Weights of a small GPT-style language model, trained from scratch on English Wikipedia.
Training: a variant of Adam for these matrices, 416M tokens, 6341 steps.
MLP neurons of a small language model. Each row is named by its layer, matrix (gate and up: input weights; down: output weights) and neuron, and shows model dimensions 80-143. Each number is 50 + 12 x the weight over its row's rms, rounded and kept within 0 to 99. A neuron's up and down rows have the sign that makes its largest values positive.
Before each neuron's rows, "fires after" lists the tokens most often just before its 100 highest values on Wikipedia text that the model never trained on.

fires after: "-", " \"", " (", "–"
L3.gate205:71 53 44 36 65 37 54 42 61 31 48 60 33 34 52 57 51 50 34 33 43 58 44 46 45 60 56 42 29 36 50 34 56 42 52 47 57 83 64 20 49 71 64 71 57 48 57 59 54 36 57 39 75 37 43 42 22 56 57 50 40 44 54 49
L3.up205:55 38 37 33 70 54 46 48 33 45 40 70 62 61 37 37 53 35 48 48 44 56 60 50 58 63 50 37 36 41 44 28 58 45 43 47 83 68 32 27 35 42 65 45 18 43 55 43 40 38 77 48 49 48 44 58 59 61 24 57 55 51 70 42
L3.down205:25 46 30 40 41 55 54 05 21 49 46 53 59 39 44 70 51 53 52 42 64 71 42 49 62 75 52 33 58 75 48 63 43 59 54 35 64 59 48 31 50 52 60 74 64 34 46 44 49 44 42 35 48 56 56 40 62 40 21 35 68 51 66 47

fires after: "r", "or", "m", "er", "'", " m"
L4.gate94:59 60 62 51 61 60 55 48 54 55 68 42 44 30 55 61 57 61 39 72 24 49 58 48 55 51 30 55 47 35 47 44 87 65 56 56 29 55 55 54 55 65 51 35 51 83 48 45 52 40 53 33 64 34 56 39 52 51 39 48 55 43 51 53
L4.up94:49 47 50 43 42 59 50 50 57 61 57 59 52 44 37 58 59 36 45 49 37 45 61 64 42 66 36 63 60 58 26 49 62 62 45 48 36 38 47 54 66 64 50 34 54 67 35 43 56 66 55 41 59 40 78 34 44 47 32 41 40 43 52 50
L4.down94:34 74 49 67 54 37 72 21 42 31 47 61 73 43 42 19 54 48 48 57 59 58 53 61 75 47 56 56 53 43 38 57 31 63 58 54 67 58 51 40 37 45 39 62 42 38 44 56 37 49 52 50 35 45 41 31 67 42 51 38 51 46 52 49

fires after: " =", "C", " C", "c"
L4.gate323:18 40 63 46 56 49 49 58 40 48 48 41 49 41 63 72 71 68 44 31 43 36 57 61 53 47 43 44 75 43 51 41 47 46 34 44 37 25 37 53 58 63 42 49 68 59 42 46 55 40 43 55 60 49 59 56 61 65 58 52 56 51 48 57
L4.up323:49 40 61 37 25 43 50 53 48 42 45 40 55 39 42 52 50 42 40 46 65 55 50 46 40 61 43 45 71 49 69 55 54 59 65 29 29 35 27 54 78 40 47 54 61 61 62 48 40 47 47 41 42 66 58 55 60 32 56 33 55 54 22 42
L4.down323:54 44 50 30 62 52 50 12 53 65 42 67 62 38 43 37 50 79 79 64 49 38 52 47 50 58 49 53 54 51 51 58 49 72 38 47 47 43 58 22 43 68 51 55 70 39 45 48 61 54 63 61 36 69 45 45 55 43 26 55 37 42 67 37

fires after: "\n"
L4.gate352:63 56 27 65 68 42 41 53 50 49 48 49 17 49 70 56 61 60 64 59 61 66 51 52 43 67 40 61 42 36 44 32 64 49 44 68 62 53 24 51 51 57 41 51 66 63 50 68 63 49 66 49 75 33 42 45 26 42 49 36 52 49 35 47
L4.up352:79 46 36 34 46 70 48 53 59 06 43 60 46 47 41 46 58 60 34 45 59 48 44 38 47 51 66 51 58 64 46 56 39 51 66 50 47 56 50 37 63 48 47 75 62 52 56 44 50 60 55 46 33 42 31 51 61 60 51 64 61 38 53 38
L4.down352:60 42 44 44 54 59 59 14 72 65 48 55 53 59 37 33 43 58 51 49 61 50 72 55 19 66 56 36 52 44 40 65 50 37 40 66 29 52 39 30 71 52 40 37 66 33 46 39 39 62 59 60 46 44 45 46 42 43 57 42 70 46 48 24

fires after: "'", "y", "ic"
L4.gate260:50 55 54 43 45 51 60 42 52 63 73 57 42 54 49 62 42 41 37 56 40 29 56 47 38 41 49 57 42 61 50 41 59 27 50 57 44 51 51 51 46 45 29 62 39 68 70 58 56 44 52 33 27 38 51 28 44 73 57 62 63 53 67 48
L4.up260:45 60 64 47 57 54 72 49 41 59 45 46 62 46 55 64 44 46 44 48 48 37 68 58 48 59 59 54 29 82 59 62 59 34 55 34 45 44 58 49 70 42 34 61 44 54 35 32 47 61 22 44 33 41 50 46 41 74 54 45 56 49 40 55
L4.down260:42 52 42 39 37 28 44 04 56 53 42 74 57 54 55 36 58 52 50 58 37 42 69 54 91 16 52 62 43 53 56 60 43 55 34 40 42 66 53 58 54 36 57 50 65 50 57 50 46 34 47 64 50 48 31 67 58 30 45 57 31 30 50 49

fires after: " F", " f", " H", "H", " h"
L8.gate507:69 60 61 51 54 75 45 64 42 36 56 42 54 37 59 44 32 56 29 45 46 31 44 48 49 47 46 52 40 61 63 45 65 51 52 38 52 52 41 57 55 60 47 65 39 60 43 48 69 30 80 54 59 55 53 47 65 30 70 45 32 33 53 38
L8.up507:61 63 60 45 84 56 49 51 28 41 70 43 33 56 53 44 62 61 31 25 41 42 54 71 39 43 43 81 42 56 28 51 66 56 70 34 52 52 45 51 55 53 44 48 28 61 45 49 52 53 45 74 61 46 60 42 49 64 57 25 60 84 54 55
L8.down507:48 45 51 33 51 39 66 60 69 67 52 68 36 80 60 27 50 61 49 38 45 54 59 53 67 54 57 63 73 57 39 42 70 47 20 40 21 49 63 32 33 46 53 45 58 51 53 47 31 55 51 47 57 67 46 59 15 53 53 38 46 55 68 51

fires after: "L", " L", " F", " f", "f"
L4.gate178:24 47 32 50 59 46 49 69 52 63 27 64 37 38 39 49 70 46 43 52 57 30 48 51 54 51 31 59 54 51 50 58 27 36 42 46 53 63 28 60 30 62 49 34 54 60 57 62 60 57 67 44 69 72 53 70 56 46 39 55 54 44 46 27
L4.up178:44 37 39 59 45 41 38 55 42 49 36 61 38 63 44 44 60 57 65 45 66 74 64 45 52 47 49 34 42 57 45 58 39 50 41 55 57 56 55 39 59 63 81 39 55 58 43 64 40 43 51 38 45 62 61 44 54 43 40 38 42 54 54 42
L4.down178:58 42 68 32 43 38 38 23 33 64 43 55 58 44 38 46 49 46 49 50 61 54 49 38 69 72 43 46 44 51 32 37 41 41 67 48 46 59 56 55 63 40 57 55 72 71 41 47 64 41 65 52 31 45 42 46 51 50 48 45 46 36 58 43

fires after: ",", " ", ";"
L3.gate105:54 50 56 31 62 64 36 51 51 62 58 54 37 51 61 66 47 54 55 50 42 33 51 44 35 46 39 38 54 27 35 20 58 39 50 46 38 53 35 61 53 66 55 44 61 67 59 32 67 26 48 46 64 18 41 78 54 53 35 47 60 45 50 30
L3.up105:57 46 52 38 51 59 32 45 52 61 57 45 42 59 65 67 50 58 59 54 49 35 49 48 35 41 36 20 48 30 31 25 60 47 43 54 38 55 53 70 59 76 48 51 65 65 70 47 56 30 54 45 57 20 47 65 51 42 32 50 65 48 45 32
L3.down105:42 37 49 63 45 52 58 00 62 49 51 57 49 46 45 35 49 44 45 63 57 64 47 59 43 62 63 60 47 71 63 77 50 58 47 54 53 33 57 65 48 52 50 60 35 27 31 60 50 63 45 52 50 75 56 26 46 42 65 52 46 55 52 67

fires after: " in", " In", " ", " to", " from", "In"
L4.gate181:55 45 52 36 39 44 29 56 55 44 58 51 39 56 81 69 42 58 57 45 51 52 61 43 49 61 41 40 70 42 45 28 69 23 54 34 41 47 34 64 54 32 49 50 67 60 43 24 58 43 51 43 48 34 48 59 24 65 45 52 50 57 44 33
L4.up181:68 63 41 34 55 36 53 56 52 37 51 49 47 34 56 48 36 54 67 50 45 35 54 39 49 30 41 54 55 43 72 52 42 66 38 41 56 42 74 45 45 70 81 59 48 50 55 53 68 54 61 59 55 52 55 62 51 44 34 48 27 44 34 52
L4.down181:16 61 47 59 58 51 34 37 64 50 67 44 59 51 48 57 62 57 45 60 49 41 68 69 15 35 54 51 54 54 60 42 35 58 39 49 40 65 39 31 50 53 56 27 59 51 77 50 62 58 51 41 46 56 60 42 49 60 51 48 69 43 51 49

fires after: "\n", " (", "3"
L3.gate324:47 62 38 45 56 37 45 45 70 45 66 58 40 51 58 61 51 52 55 59 47 26 44 57 35 40 46 71 36 58 49 46 63 42 48 64 69 68 59 62 59 47 54 48 49 53 64 55 63 51 43 33 63 38 68 60 58 64 58 44 63 61 38 42
L3.up324:55 58 47 72 50 44 40 43 68 25 70 65 48 61 51 58 22 54 31 47 56 47 42 64 65 47 57 63 37 49 74 42 66 49 38 63 40 55 58 40 39 56 45 41 26 48 53 65 46 54 51 41 55 49 53 34 55 52 51 38 55 59 46 57
L3.down324:56 55 55 36 71 48 46 00 43 61 47 47 54 61 52 43 67 47 63 76 58 59 51 46 00 16 59 52 60 52 55 53 47 43 43 40 41 58 54 66 57 50 54 61 56 67 54 46 53 53 38 43 50 45 69 68 59 61 38 51 23 47 47 56

fires after: " University", " H", " S", " W", "H", "-"
L4.gate42:59 55 51 37 37 39 64 65 79 34 41 60 46 67 59 40 50 60 76 50 44 39 66 65 36 48 53 66 45 53 38 60 80 48 52 53 58 62 46 77 50 46 63 55 60 59 66 39 46 30 60 39 46 46 41 59 36 52 45 66 27 36 42 41
L4.up42:33 69 59 63 63 52 34 47 40 70 47 59 70 63 62 62 50 73 39 47 63 52 30 52 59 49 69 49 51 34 44 39 53 58 51 54 23 32 47 44 28 51 46 55 63 38 49 43 32 55 47 63 33 39 47 63 47 51 65 52 63 59 29 44
L4.down42:32 67 63 58 57 38 66 47 27 55 50 61 49 44 54 47 36 66 49 68 52 54 51 52 50 71 51 44 63 39 50 44 48 64 33 59 51 52 53 48 41 41 59 55 51 30 52 51 55 47 50 66 54 44 56 52 61 50 55 58 66 28 50 71

fires after: ")", "\n", "|", "2", " Be", " ("
L11.gate270:30 08 37 50 48 67 75 60 49 23 46 57 61 51 63 50 35 50 29 31 57 39 61 35 34 47 45 60 56 39 54 48 28 58 50 60 61 55 56 37 50 38 51 55 54 86 41 46 61 53 42 44 48 60 52 55 39 49 57 58 47 57 45 42
L11.up270:59 44 57 55 55 40 74 53 62 54 51 41 37 55 67 59 59 70 50 52 50 50 50 59 42 44 62 68 60 34 38 63 68 61 71 63 51 33 63 48 41 55 42 59 68 74 45 46 62 48 41 33 51 58 66 56 59 37 62 62 46 49 45 46
L11.down270:57 27 61 47 64 58 72 45 55 26 28 48 68 41 68 59 52 51 41 47 70 58 52 25 33 53 62 51 16 60 49 57 46 57 39 49 57 64 53 58 67 37 33 33 41 68 51 54 71 61 45 69 48 40 55 38 72 52 41 52 55 46 42 54

fires after: "\n", " /"
L11.gate377:48 43 66 59 53 51 46 59 70 45 47 31 42 43 62 43 39 49 60 40 50 39 39 38 42 52 60 55 70 36 47 45 46 48 52 45 48 45 39 42 68 33 59 64 41 49 48 43 70 62 45 40 49 29 58 63 57 63 48 45 45 64 55 18
L11.up377:54 60 46 42 51 81 91 59 57 49 57 36 45 53 60 56 52 21 41 51 46 46 65 50 33 57 49 50 33 38 42 64 72 58 64 36 65 33 41 45 55 50 35 62 53 72 64 54 68 42 48 53 47 46 65 60 59 63 64 60 35 58 59 63
L11.down377:72 64 37 65 60 68 50 18 59 45 44 41 39 72 80 64 50 60 54 46 28 45 64 53 35 63 42 54 69 37 48 47 64 72 58 49 64 71 57 41 54 71 49 48 52 28 43 33 38 47 38 52 76 56 49 50 58 30 63 74 53 49 55 60

fires after: " |", " /", " Y", " G", " b"
L10.gate205:57 48 42 61 42 70 53 57 68 52 36 52 33 53 41 42 42 63 38 54 39 52 45 60 38 65 60 41 37 61 47 51 28 50 52 26 48 55 34 42 43 49 59 50 56 61 28 52 59 49 44 56 54 53 40 53 72 69 39 51 67 57 34 38
L10.up205:51 50 58 44 60 87 54 60 44 56 41 49 45 60 73 87 55 38 49 17 53 57 29 58 44 42 58 44 45 68 39 62 58 53 63 33 29 40 76 74 41 53 62 39 51 78 24 64 47 56 42 56 38 43 54 51 46 39 36 48 42 43 33 69
L10.down205:43 66 27 34 39 47 46 29 63 45 41 52 32 59 57 45 36 55 56 50 55 56 52 69 45 46 42 55 48 74 61 58 39 59 31 31 43 36 59 65 70 34 54 45 48 54 31 45 49 71 42 65 58 48 56 56 34 54 50 54 69 52 42 60

fires after: "1", "==", "9", "0"
L12.gate286:53 73 38 49 33 36 40 58 55 39 51 45 49 61 63 60 53 59 43 74 59 24 36 48 47 78 34 65 32 53 40 41 70 59 63 47 72 36 48 48 40 59 58 59 67 47 48 50 64 57 47 35 52 27 61 49 47 72 51 40 56 61 47 43
L12.up286:52 61 71 40 44 56 69 28 44 69 32 53 52 51 37 57 53 34 60 57 41 51 56 48 55 52 33 56 57 36 51 30 38 67 41 57 47 61 57 60 25 47 59 54 48 30 53 47 44 46 45 38 27 47 51 55 35 57 46 51 47 60 58 32
L12.down286:35 59 65 24 49 62 72 46 42 46 54 51 79 51 40 67 62 26 48 39 38 41 68 34 50 39 50 58 56 43 59 34 32 66 39 47 53 28 59 53 60 51 60 34 51 39 45 50 40 49 56 52 48 40 37 25 41 51 36 55 37 27 77 75

fires after: " S", " H", " K", " h", "S"
L7.gate250:45 28 44 52 52 58 64 71 57 44 23 51 61 63 60 72 67 53 65 49 53 54 46 54 43 42 59 58 49 49 43 56 65 37 55 53 39 59 50 41 53 53 69 52 68 49 54 51 65 46 44 27 50 46 33 60 23 60 43 49 23 36 27 46
L7.up250:60 38 46 37 57 40 41 51 49 53 46 68 68 47 50 41 58 19 64 35 35 51 50 69 48 31 44 54 50 33 50 46 66 48 36 52 69 33 46 48 44 57 64 65 59 43 77 39 54 45 39 53 66 49 71 67 51 30 27 69 49 43 58 52
L7.down250:59 51 55 50 52 33 37 20 44 61 31 57 49 49 65 46 67 59 57 40 49 44 34 46 91 54 53 67 71 70 48 50 47 65 42 51 43 64 47 37 61 72 66 59 64 34 64 49 41 51 50 44 43 37 59 45 48 31 44 53 36 51 54 56

fires after: "'", "c", " C", " end", " c"
L4.gate470:58 54 56 45 23 55 46 61 42 56 59 32 44 56 70 84 44 70 51 68 33 36 60 56 57 66 33 49 58 47 50 61 58 40 52 44 38 44 59 49 33 57 46 54 63 50 50 49 58 49 60 41 63 51 57 35 45 44 41 67 94 47 39 56
L4.up470:40 51 56 69 21 33 55 61 67 43 33 46 48 52 40 50 74 65 50 53 44 64 36 74 45 53 28 57 56 44 48 36 49 61 51 59 59 40 48 36 61 43 58 39 52 53 52 88 48 62 48 30 45 51 71 42 58 52 41 56 53 58 73 51
L4.down470:44 67 59 45 52 43 48 44 67 55 66 51 56 46 62 57 54 36 81 43 51 43 50 54 48 52 32 55 54 46 40 50 51 65 55 31 28 66 56 54 56 56 37 59 50 53 33 46 39 51 44 63 52 58 35 62 56 57 39 55 27 28 68 40

fires after: "==", " ==", ",", " that", " =", ":"
L12.gate113:73 36 46 68 40 27 51 61 48 37 47 39 68 16 41 41 43 40 38 43 62 67 35 42 36 56 53 66 66 42 58 45 43 37 46 50 41 53 51 37 59 46 84 53 56 51 44 55 59 55 56 33 46 22 61 53 61 50 43 44 50 34 55 23
L12.up113:51 54 48 71 62 50 35 46 24 48 58 36 47 65 46 35 34 52 56 60 38 47 86 73 53 46 67 56 62 41 60 63 45 62 59 55 37 50 50 51 68 38 43 45 58 47 45 36 31 35 49 66 52 37 49 52 34 57 51 26 51 36 32 75
L12.down113:55 37 52 31 37 58 61 35 55 49 34 80 50 52 58 45 43 71 38 61 42 42 67 53 37 68 48 45 58 56 42 36 47 46 59 29 43 74 39 74 48 46 39 35 61 52 49 63 47 46 62 56 44 34 18 35 83 39 44 38 50 40 57 23

fires after: " ", "1", "′", "2", " +", "3"
L7.gate271:50 49 56 54 46 33 52 70 38 49 58 52 42 70 56 46 60 53 36 56 38 41 56 56 27 45 32 46 69 80 45 43 43 39 59 29 35 54 34 36 55 56 43 43 51 52 48 45 51 21 50 34 44 51 50 48 51 74 51 48 50 58 60 42
L7.up271:56 40 36 52 69 44 51 43 48 35 41 74 36 67 42 44 65 42 39 61 66 47 50 55 66 53 59 68 48 58 47 53 47 53 63 52 41 51 28 45 41 71 40 49 50 46 64 48 54 39 52 45 39 57 63 56 53 39 60 68 54 54 60 62
L7.down271:46 41 63 43 52 45 61 12 53 64 44 70 59 56 54 61 52 52 49 50 41 41 23 35 47 43 59 50 52 41 54 33 33 45 55 46 44 41 46 51 43 64 51 44 46 43 37 48 60 53 55 58 65 50 68 56 43 29 41 39 37 90 46 40

fires after: "9", " "
L3.gate479:58 72 42 46 54 56 47 62 30 39 67 53 48 44 61 69 46 66 39 38 56 31 44 51 53 70 63 70 55 51 58 47 52 43 50 67 33 58 49 48 26 55 42 50 50 39 59 42 60 59 46 53 58 59 60 46 56 52 46 69 28 36 32 24
L3.up479:51 64 43 56 60 54 57 49 46 37 61 59 49 49 37 41 37 49 48 62 50 49 41 60 46 67 62 70 61 48 57 49 50 65 41 53 38 56 52 42 36 71 56 38 28 35 53 46 65 54 47 49 41 57 36 37 51 48 32 35 38 46 45 50
L3.down479:58 50 43 49 53 67 62 17 36 57 51 48 63 58 41 43 29 49 41 56 49 73 73 50 59 29 57 58 64 43 49 46 44 72 67 51 18 29 54 52 55 66 52 55 30 52 41 52 31 55 52 49 47 70 50 52 73 35 59 54 41 60 37 63

fires after: " ", " (", "t", "1"
L9.gate473:60 22 42 69 56 53 45 53 26 41 40 60 58 55 37 47 70 49 48 50 49 37 50 45 50 49 45 50 52 44 54 41 69 38 44 38 33 52 74 62 61 41 71 42 42 66 59 38 72 43 47 28 47 70 39 61 54 68 74 51 33 50 65 31
L9.up473:32 59 36 65 70 61 58 56 29 51 34 49 50 46 48 53 50 65 17 49 40 43 63 41 44 57 60 70 46 36 46 34 60 67 45 39 58 61 33 57 51 53 71 51 22 58 44 56 49 53 56 50 55 32 70 37 84 58 45 50 48 39 63 69
L9.down473:49 43 58 46 55 50 46 63 67 44 26 48 54 51 54 73 47 60 31 53 67 58 41 57 88 56 36 41 68 50 47 42 38 33 41 43 43 55 47 40 42 51 25 70 46 40 33 46 37 65 62 67 52 65 49 63 42 37 47 55 43 61 27 53

fires after: " (", ".", " \"", "—", "\n"
L3.gate159:32 32 60 63 50 48 41 62 59 63 48 70 52 54 66 61 66 30 37 57 49 42 46 48 42 55 42 62 51 49 63 68 40 72 45 64 45 46 12 40 52 40 64 73 51 77 44 62 40 48 45 49 44 59 48 59 40 47 73 50 23 41 49 44
L3.up159:54 47 46 39 63 27 71 42 42 64 60 29 23 42 40 29 52 43 43 59 57 63 52 49 65 35 33 62 58 29 47 35 26 68 59 58 81 46 39 48 50 55 62 42 56 65 71 45 42 48 62 54 47 31 62 60 33 51 36 37 43 54 56 71
L3.down159:49 49 58 53 69 61 50 68 52 55 45 44 47 38 47 41 55 47 60 48 38 21 58 41 17 67 38 43 51 26 32 53 52 32 49 39 58 32 54 49 47 23 44 20 48 53 32 53 27 39 48 53 60 45 62 15 23 58 61 56 62 53 54 30

fires after: " "
L10.gate378:60 33 31 62 64 58 32 63 53 32 52 73 56 55 59 55 53 37 46 53 36 53 38 54 43 67 45 66 44 48 26 52 51 57 62 52 59 58 58 23 32 61 66 51 55 73 47 38 33 59 54 42 54 53 48 74 49 45 54 55 30 36 43 54
L10.up378:43 52 49 42 42 38 38 41 55 52 52 47 56 53 42 39 53 59 57 43 34 45 48 43 41 32 39 40 49 32 56 46 51 71 60 30 59 52 51 45 60 49 36 70 41 34 33 58 41 62 42 40 76 79 54 41 53 36 40 36 30 43 52 43
L10.down378:34 44 54 60 37 44 44 73 73 48 55 30 45 65 62 65 56 47 53 59 51 58 60 47 80 43 54 55 44 29 44 50 57 36 53 76 37 40 68 46 50 42 49 40 37 36 68 52 54 44 49 48 46 63 36 65 65 39 45 63 41 54 47 54

fires after: "\n", "-", " \"", ".", " pr", " att"
L7.gate446:40 62 48 66 36 53 46 68 28 34 49 27 48 45 60 59 48 38 38 37 46 37 53 58 35 69 46 54 69 51 28 45 53 32 51 59 32 47 58 38 46 46 67 51 46 66 35 50 46 51 72 51 61 58 54 42 49 51 46 39 48 50 47 50
L7.up446:37 44 18 46 58 43 78 47 46 42 29 45 57 65 46 55 54 58 57 57 39 72 54 52 43 41 39 42 68 45 42 51 56 36 64 61 36 63 58 57 58 54 53 39 33 58 50 65 41 45 67 41 44 40 53 51 36 38 38 31 44 54 44 57
L7.down446:19 50 49 44 70 57 63 50 42 53 60 59 57 40 59 41 68 42 37 44 41 33 55 56 60 35 62 56 51 41 56 22 61 53 70 42 36 57 74 68 62 53 41 28 54 52 43 47 36 30 55 46 53 53 90 55 32 31 42 39 54 47 59 51

fires after: " O", "O", " F", "T", " f"
L4.gate301:62 46 53 54 59 45 71 72 58 57 48 45 19 41 62 51 50 63 39 43 59 45 53 38 52 49 64 55 42 49 21 50 37 49 65 53 47 67 44 58 43 52 43 42 42 79 31 44 57 45 74 43 42 50 46 73 40 63 51 47 68 34 54 43
L4.up301:43 49 39 59 19 35 46 43 22 45 36 48 52 60 40 60 54 47 13 45 65 46 61 69 52 47 48 46 39 32 50 50 18 39 55 52 46 34 54 56 40 51 44 66 28 58 26 43 57 49 44 63 55 53 53 41 61 47 45 76 73 66 46 44
L4.down301:47 41 44 60 31 64 60 32 37 58 25 53 43 52 26 33 50 12 55 51 62 47 52 61 69 46 34 63 53 33 47 46 64 42 79 58 47 35 47 69 42 67 45 69 63 64 58 48 75 40 55 52 56 54 74 60 52 44 61 44 70 78 42 47

fires after: "\n", ".", ",", "uty"
L3.gate45:57 40 47 58 60 63 68 58 54 34 58 63 43 41 46 69 39 61 75 39 34 65 63 50 36 58 31 70 55 49 22 56 37 35 44 51 51 43 30 49 57 48 41 57 36 51 51 40 68 40 58 38 42 45 70 40 41 28 66 38 39 51 52 42
L3.up45:44 48 43 39 49 73 56 46 45 50 52 45 18 50 60 59 51 34 49 59 48 59 38 46 60 35 38 59 32 20 54 38 44 44 39 52 62 50 35 40 52 44 43 28 41 52 38 51 34 64 27 68 52 51 30 44 53 60 60 54 48 61 34 40
L3.down45:55 81 44 47 49 52 49 50 37 57 41 55 37 58 56 48 58 51 48 46 42 60 58 63 28 35 37 61 61 42 69 36 54 44 24 52 67 48 58 60 51 62 50 42 47 78 51 58 73 63 60 48 56 36 42 83 53 62 60 62 54 47 64 41

fires after: "\n", " (", " \"", "-"
L10.gate41:54 74 53 41 47 44 47 53 49 42 36 21 60 61 57 34 49 48 45 60 71 55 43 62 45 41 41 64 58 48 57 57 69 54 32 51 60 49 52 54 62 44 68 89 62 80 37 50 62 40 50 41 67 48 43 53 41 41 29 42 48 59 52 17
L10.up41:35 29 37 45 56 43 58 39 59 49 41 58 60 53 57 15 78 55 26 46 69 59 51 55 44 71 56 29 53 63 58 52 47 56 34 73 46 56 53 43 30 46 48 47 43 62 61 70 30 67 45 36 69 64 54 48 46 58 46 37 47 45 62 32
L10.down41:54 71 58 42 72 51 52 70 39 59 50 63 49 41 37 51 51 46 36 52 52 57 41 24 53 61 47 35 50 67 59 55 41 54 29 40 42 67 55 58 35 36 46 49 52 58 29 72 46 35 51 59 52 71 42 54 54 50 56 54 55 48 71 30

fires after: "\n"
L4.gate155:46 36 56 63 50 47 59 43 52 30 46 47 51 59 83 69 40 57 47 29 33 55 37 38 37 42 53 46 41 51 57 54 37 50 55 72 52 53 16 64 47 40 70 40 61 51 58 41 75 32 70 47 68 36 51 57 51 63 49 41 50 57 37 24
L4.up155:46 43 69 49 59 60 51 47 25 48 71 54 63 57 58 63 56 63 59 56 59 48 37 71 50 42 44 61 62 78 65 32 37 60 39 62 46 53 57 63 66 25 50 52 42 57 69 47 54 30 38 35 71 65 68 46 53 58 60 68 41 55 39 43
L4.down155:39 60 56 54 61 53 45 00 47 54 50 46 42 49 58 87 57 47 56 59 54 39 47 54 56 31 52 67 37 50 56 48 43 35 40 48 40 43 55 67 62 37 49 39 39 53 45 50 58 37 45 48 62 48 58 57 52 50 51 49 49 58 35 56

fires after: "9", " H", "S", "0", "F", "H"
L4.gate92:61 39 32 44 31 39 59 58 54 39 46 50 37 59 47 41 72 74 62 37 44 60 61 55 43 48 69 40 42 48 38 52 56 50 61 65 48 33 35 43 49 40 38 78 67 63 60 55 63 48 40 27 53 60 59 44 40 85 52 39 43 36 58 48
L4.up92:46 42 31 59 30 54 43 52 53 27 27 37 50 58 40 55 57 58 58 38 44 39 42 49 53 51 75 45 53 60 48 59 49 77 57 77 64 56 39 65 35 54 66 50 32 46 65 47 42 47 67 48 52 64 46 39 48 53 62 55 21 46 65 38
L4.down92:55 34 39 43 64 42 39 33 59 57 35 41 71 48 34 46 43 34 55 57 33 45 46 42 84 53 44 56 18 22 42 65 68 70 52 24 62 67 66 50 54 61 43 50 35 58 50 34 50 38 44 49 45 32 41 63 62 46 38 36 43 43 50 43

fires after: "\n", ",", " that", ":", " as"
L12.gate431:57 54 34 50 42 65 60 56 62 42 63 32 59 52 27 02 66 57 39 69 40 45 26 73 38 72 53 62 52 62 56 58 39 58 56 31 49 53 20 49 54 39 73 57 48 44 32 49 40 47 41 17 43 42 46 62 48 45 45 44 34 50 33 54
L12.up431:38 63 30 55 48 33 54 57 31 53 49 47 49 49 67 73 40 61 65 42 48 67 64 58 30 73 40 74 63 39 39 38 41 31 44 45 59 52 37 42 41 44 68 26 45 68 34 55 52 55 55 55 59 54 64 56 53 51 33 64 66 56 46 48
L12.down431:37 61 49 29 27 51 76 62 61 63 71 42 50 50 31 29 57 44 45 52 40 47 60 50 45 54 45 56 59 51 58 48 51 59 63 54 51 45 23 59 59 40 76 58 37 33 41 47 37 72 56 22 52 55 36 66 55 50 46 47 65 31 52 48

fires after: "9", ".", " Ven", ";", ",", " According"
L4.gate188:54 45 59 40 41 66 40 58 59 60 82 40 51 57 52 37 44 40 48 50 54 52 35 37 30 60 29 50 49 56 65 45 71 55 45 53 55 44 15 54 42 47 39 58 71 69 44 73 58 44 71 56 52 53 42 53 49 42 33 52 21 50 47 36
L4.up188:60 55 33 43 56 44 38 56 51 64 50 36 53 53 50 51 35 57 47 47 72 58 49 63 40 62 63 61 45 76 56 43 53 48 67 59 39 51 44 66 58 34 44 41 61 25 40 71 54 66 42 74 65 43 47 55 65 45 62 49 43 50 43 41
L4.down188:51 55 60 68 55 47 65 19 39 43 58 36 61 57 50 49 49 45 32 52 68 52 64 48 40 51 46 43 45 62 53 45 47 58 35 54 50 63 55 71 42 67 58 44 78 51 41 62 69 41 54 45 47 73 62 62 61 36 38 52 51 54 48 58

fires after: "\n", "0", " ", "–", "2"
L12.gate72:72 27 61 50 27 32 45 59 44 43 57 51 77 54 46 50 72 53 44 45 56 35 49 76 51 49 60 57 57 52 36 54 53 55 68 60 47 49 45 29 46 30 60 46 50 53 49 35 42 38 52 24 53 52 34 63 61 47 57 46 43 53 34 58
L12.up72:80 40 50 58 56 51 38 50 52 50 44 43 73 63 59 66 43 47 33 45 59 52 50 47 43 43 62 41 68 66 39 41 32 49 53 50 40 72 57 38 51 66 47 44 36 50 69 51 71 54 47 47 63 54 30 40 67 47 33 66 40 45 54 56
L12.down72:54 58 69 52 55 60 34 45 25 38 56 56 63 47 51 66 71 31 41 60 48 56 42 32 54 61 64 50 64 54 46 60 63 30 29 63 55 52 74 64 49 68 47 44 46 58 57 64 28 46 61 56 19 59 32 58 55 58 59 43 60 53 56 59